Part of a small language model's weights.
Size: width 768, vocabulary 32768.
Training: a variant of Adam for these matrices, 749M tokens, 5713 steps.
MLP neurons of a small language model. Each row is named by its layer, matrix (down: output weights) and neuron, and shows model dimensions 192-255. Each number is 50 + 12 x the weight over its row's rms, rounded and kept within 0 to 99.
A block is one neuron, or neurons of one layer that tend to fire together. After each block is what it responds to, as a language model described it from the Wikipedia text at the highest values.

L2.down717:34 49 54 41 62 62 59 50 56 44 41 44 46 57 48 24 63 45 20 57 46 55 56 33 37 54 56 56 58 53 61 53 38 48 40 38 54 56 44 63 49 51 38 58 62 53 55 38 57 55 43 43 53 36 59 56 45 51 59 46 56 38 60 56
L2.down766:49 63 53 48 54 24 73 47 50 52 37 51 56 46 56 50 51 37 51 69 50 41 64 38 47 53 47 51 76 50 46 31 49 67 53 52 43 54 39 75 48 46 49 33 59 48 47 44 35 74 28 50 30 44 66 67 47 26 36 64 54 52 63 41
L2.down906:35 61 40 47 64 60 50 66 60 50 46 37 54 40 52 39 48 46 51 70 55 66 49 60 39 43 57 49 39 25 85 63 46 31 49 71 57 49 47 70 53 39 42 70 56 64 68 28 38 56 54 41 39 38 44 55 43 31 59 59 34 55 62 51
L2.down1375:32 40 45 67 23 50 46 60 64 55 65 39 49 40 35 55 51 53 12 61 54 25 37 32 48 55 58 48 64 54 35 51 52 52 51 50 57 60 65 56 52 71 53 29 48 45 41 51 41 58 39 38 65 70 44 45 54 61 45 50 55 62 32 53
L2.down1775:38 46 48 45 50 39 46 51 61 69 68 35 60 59 44 39 59 37 39 63 62 49 54 52 45 43 69 56 45 11 53 52 17 42 60 23 60 42 24 63 70 37 45 39 45 41 72 47 47 39 69 50 49 49 63 56 59 43 37 29 56 70 70 42
L2.down1785:38 48 53 29 73 37 31 41 58 36 32 40 49 63 75 52 41 35 62 58 48 53 60 58 84 42 60 48 67 36 42 41 40 63 62 60 44 37 43 35 66 52 29 71 53 46 56 51 62 44 64 52 55 37 76 37 52 31 44 29 41 46 56 29
L2.down2097:63 55 31 66 60 53 55 33 53 61 49 28 49 38 56 65 42 48 68 68 38 72 37 46 38 51 47 31 25 56 47 58 57 65 33 66 39 57 58 59 37 55 58 65 46 49 56 47 80 62 49 43 35 42 41 72 14 39 69 35 50 42 33 66
L2.down2340:59 59 35 61 70 17 46 52 51 64 46 41 49 43 26 52 64 46 47 55 50 50 47 45 51 42 82 46 62 33 59 42 39 38 48 57 49 46 42 39 50 39 63 56 41 63 47 42 57 58 69 61 45 60 55 44 57 61 47 46 57 61 51 34
Description: Noun after number

L4.down901:31 63 50 56 36 39 47 56 43 65 60 51 61 41 26 56 64 34 48 33 49 68 36 75 41 41 42 42 23 40 69 48 20 58 58 39 52 50 40 58 45 64 43 18 48 43 49 65 43 53 48 71 62 52 56 58 45 51 49 16 42 68 43 48
Description: Token after a number

L4.down2663:75 38 53 76 58 54 52 43 36 56 30 36 51 51 46 62 40 46 76 59 57 61 54 65 59 48 25 62 25 31 58 80 48 56 63 42 55 57 60 68 60 21 66 43 52 74 47 56 52 53 39 36 56 45 35 34 70 58 22 48 47 69 26 37
Description: Infobox field names

L5.down151:43 58 57 28 47 59 54 36 54 62 54 38 59 47 44 45 40 45 49 49 46 65 45 57 48 61 42 45 57 76 65 70 62 39 70 42 56 57 52 27 35 45 44 54 60 60 46 48 42 39 40 46 39 34 42 32 49 34 42 60 42 53 48 21
L5.down635:47 43 56 25 49 37 40 88 43 49 65 55 58 46 57 63 39 43 60 31 60 33 52 61 40 47 58 48 43 45 34 51 60 48 41 24 32 65 45 51 50 62 51 63 45 28 45 51 38 82 50 50 45 34 28 68 54 50 67 43 31 38 47 39
L5.down1191:46 40 58 57 65 53 50 63 51 47 50 64 62 49 54 46 53 31 54 67 63 57 58 19 60 65 48 63 27 42 46 52 78 61 74 53 49 60 56 62 60 52 47 61 27 49 76 69 60 46 45 68 35 52 56 41 47 37 39 76 35 39 50 66
L5.down1904:65 70 55 47 57 50 35 57 45 92 69 50 41 65 53 50 45 36 28 62 67 42 53 28 58 37 55 45 52 82 28 53 57 43 58 28 48 32 52 41 52 44 37 25 35 33 47 53 69 64 45 44 53 66 41 46 59 45 52 52 39 54 53 53
L5.down2092:45 56 52 49 68 60 51 73 31 91 57 68 40 38 37 54 53 43 42 71 47 54 51 61 59 50 53 48 49 46 39 75 72 39 50 68 56 43 44 80 75 48 40 39 59 35 38 30 50 51 44 72 51 51 42 35 32 44 62 65 46 32 65 42
L5.down2121:50 55 45 69 70 67 46 80 47 67 47 55 51 54 64 56 51 59 25 70 60 47 65 75 36 43 69 64 54 21 59 48 39 59 32 50 58 50 66 64 62 64 35 44 58 56 42 41 70 51 36 57 65 57 65 46 58 54 44 61 55 55 55 58
L5.down2301:46 56 68 41 45 67 34 72 63 73 38 42 46 57 40 51 42 52 29 41 71 68 66 61 72 59 43 42 67 55 47 59 71 29 43 47 46 51 55 44 49 55 22 36 44 56 58 47 55 68 40 62 33 45 44 42 37 42 52 63 29 41 62 31
L5.down2353:50 58 37 53 43 40 52 57 49 74 66 66 50 48 53 61 66 50 29 58 56 43 52 37 60 61 55 56 49 77 50 62 49 40 60 47 44 27 58 75 59 50 53 48 55 51 49 41 40 55 79 68 37 55 39 41 39 37 24 77 51 52 50 47
Description: Plural noun endings

L2.down25:50 41 40 58 53 32 67 47 54 40 51 37 52 61 40 56 45 32 46 54 41 61 38 60 46 79 64 36 48 42 35 57 18 46 40 46 67 49 51 37 56 52 68 65 37 42 56 69 62 51 58 56 42 62 46 57 81 46 15 47 41 55 52 57
L2.down43:43 44 38 31 55 51 43 58 46 61 69 64 54 35 62 53 38 71 59 43 49 45 55 39 34 44 54 55 68 42 46 65 70 51 31 41 45 41 48 73 67 45 39 60 56 41 48 35 52 43 69 32 54 50 30 52 68 76 59 54 52 46 46 38
L2.down89:58 35 61 45 58 47 60 51 25 32 44 38 47 51 49 68 32 27 44 31 63 68 54 56 67 56 46 45 52 53 39 60 49 64 51 75 78 51 66 54 56 39 49 73 59 55 48 45 46 29 71 36 57 60 35 54 68 62 31 34 51 57 45 45
L2.down138:55 52 60 68 52 44 56 52 62 48 34 60 37 65 37 67 54 41 99 48 45 36 49 50 51 61 53 35 43 10 65 25 51 34 40 79 64 50 46 27 53 51 70 68 55 34 40 32 55 49 57 48 35 48 33 48 44 42 56 61 30 59 55 49
L2.down1202:53 48 56 54 41 29 39 57 59 48 54 46 45 35 46 56 89 52 77 38 59 42 65 58 60 51 51 60 42 71 47 47 44 58 64 29 27 43 41 46 46 36 46 60 47 32 34 36 46 60 43 54 50 70 64 40 60 65 46 51 44 34 47 43
L2.down1467:54 57 63 72 49 61 47 42 28 55 61 37 42 43 54 49 40 54 26 27 30 78 27 05 52 40 50 48 39 47 47 36 59 47 43 42 46 39 72 49 65 56 49 52 59 56 29 47 36 44 53 56 51 25 48 50 55 40 51 47 53 64 76 54
L2.down2002:33 47 82 32 58 61 41 70 66 57 48 52 52 43 67 64 49 58 45 23 64 62 60 00 68 25 55 53 53 31 40 39 66 38 44 82 37 31 51 52 39 57 41 38 39 51 44 53 11 51 51 62 49 39 55 55 26 56 38 52 56 44 56 47
L2.down2682:49 45 72 39 56 49 38 67 54 50 72 49 41 46 45 55 69 43 49 52 39 62 50 58 46 44 55 47 24 35 64 33 47 43 42 72 67 69 50 54 58 50 44 56 61 40 38 55 55 51 44 52 49 47 50 49 58 47 42 67 47 34 60 59
Description: Infobox field separators

L5.down211:46 46 56 71 53 61 47 43 33 32 25 50 40 51 41 62 41 32 79 49 47 45 52 78 59 51 46 51 41 25 57 65 63 30 61 32 44 36 52 37 34 28 42 57 46 37 62 54 34 34 45 45 53 56 50 40 61 61 54 56 67 63 41 40
L5.down584:55 31 56 40 50 35 60 47 36 71 50 68 49 48 64 56 56 54 57 34 56 47 43 73 50 39 35 70 74 33 50 59 58 41 25 57 67 42 58 32 20 51 52 50 54 40 45 54 56 56 45 33 44 46 52 35 69 63 46 40 45 41 46 30
L5.down1378:39 34 54 44 53 49 50 48 52 77 45 39 70 51 39 54 45 52 52 51 46 44 66 67 58 42 38 47 70 44 44 57 46 54 60 57 51 83 58 50 48 40 53 63 47 53 50 48 62 41 59 48 50 50 49 29 45 45 49 54 63 57 59 55
L5.down1690:24 47 44 39 43 55 58 55 13 55 52 34 40 31 38 48 34 52 64 39 54 55 59 77 47 41 21 65 27 29 68 58 74 46 44 32 52 47 59 52 71 44 59 51 73 75 45 45 34 37 49 55 46 45 35 52 62 46 36 68 49 52 30 58
L5.down1702:42 43 62 51 23 76 60 31 52 41 64 51 63 47 43 51 55 53 69 48 48 45 48 81 47 43 41 43 36 35 52 53 37 45 36 37 60 47 38 66 31 43 51 61 45 54 48 31 74 60 36 37 57 47 51 58 44 28 58 56 48 50 45 43
L5.down2070:46 57 56 39 36 59 52 49 47 44 62 71 39 65 38 62 61 38 68 62 46 34 68 55 55 37 37 52 57 45 41 43 46 19 49 38 53 24 51 53 50 30 35 61 38 30 65 44 56 65 52 56 51 58 61 46 77 44 82 63 37 73 43 43
L5.down2114:31 51 45 38 39 72 66 53 54 43 40 73 40 43 43 47 58 79 42 58 69 53 57 70 46 70 47 50 39 45 44 48 62 49 39 46 66 69 47 59 54 52 35 27 58 66 42 61 50 36 24 71 60 46 56 54 31 60 51 45 59 30 48 27
L5.down2513:53 24 52 65 45 64 62 58 42 48 53 67 37 73 34 31 50 43 67 34 60 47 47 84 30 39 50 48 49 13 65 59 50 46 42 70 77 62 45 61 27 44 65 44 34 54 50 49 59 47 31 45 56 60 59 37 59 34 59 49 45 43 25 52
Description: Infobox field separators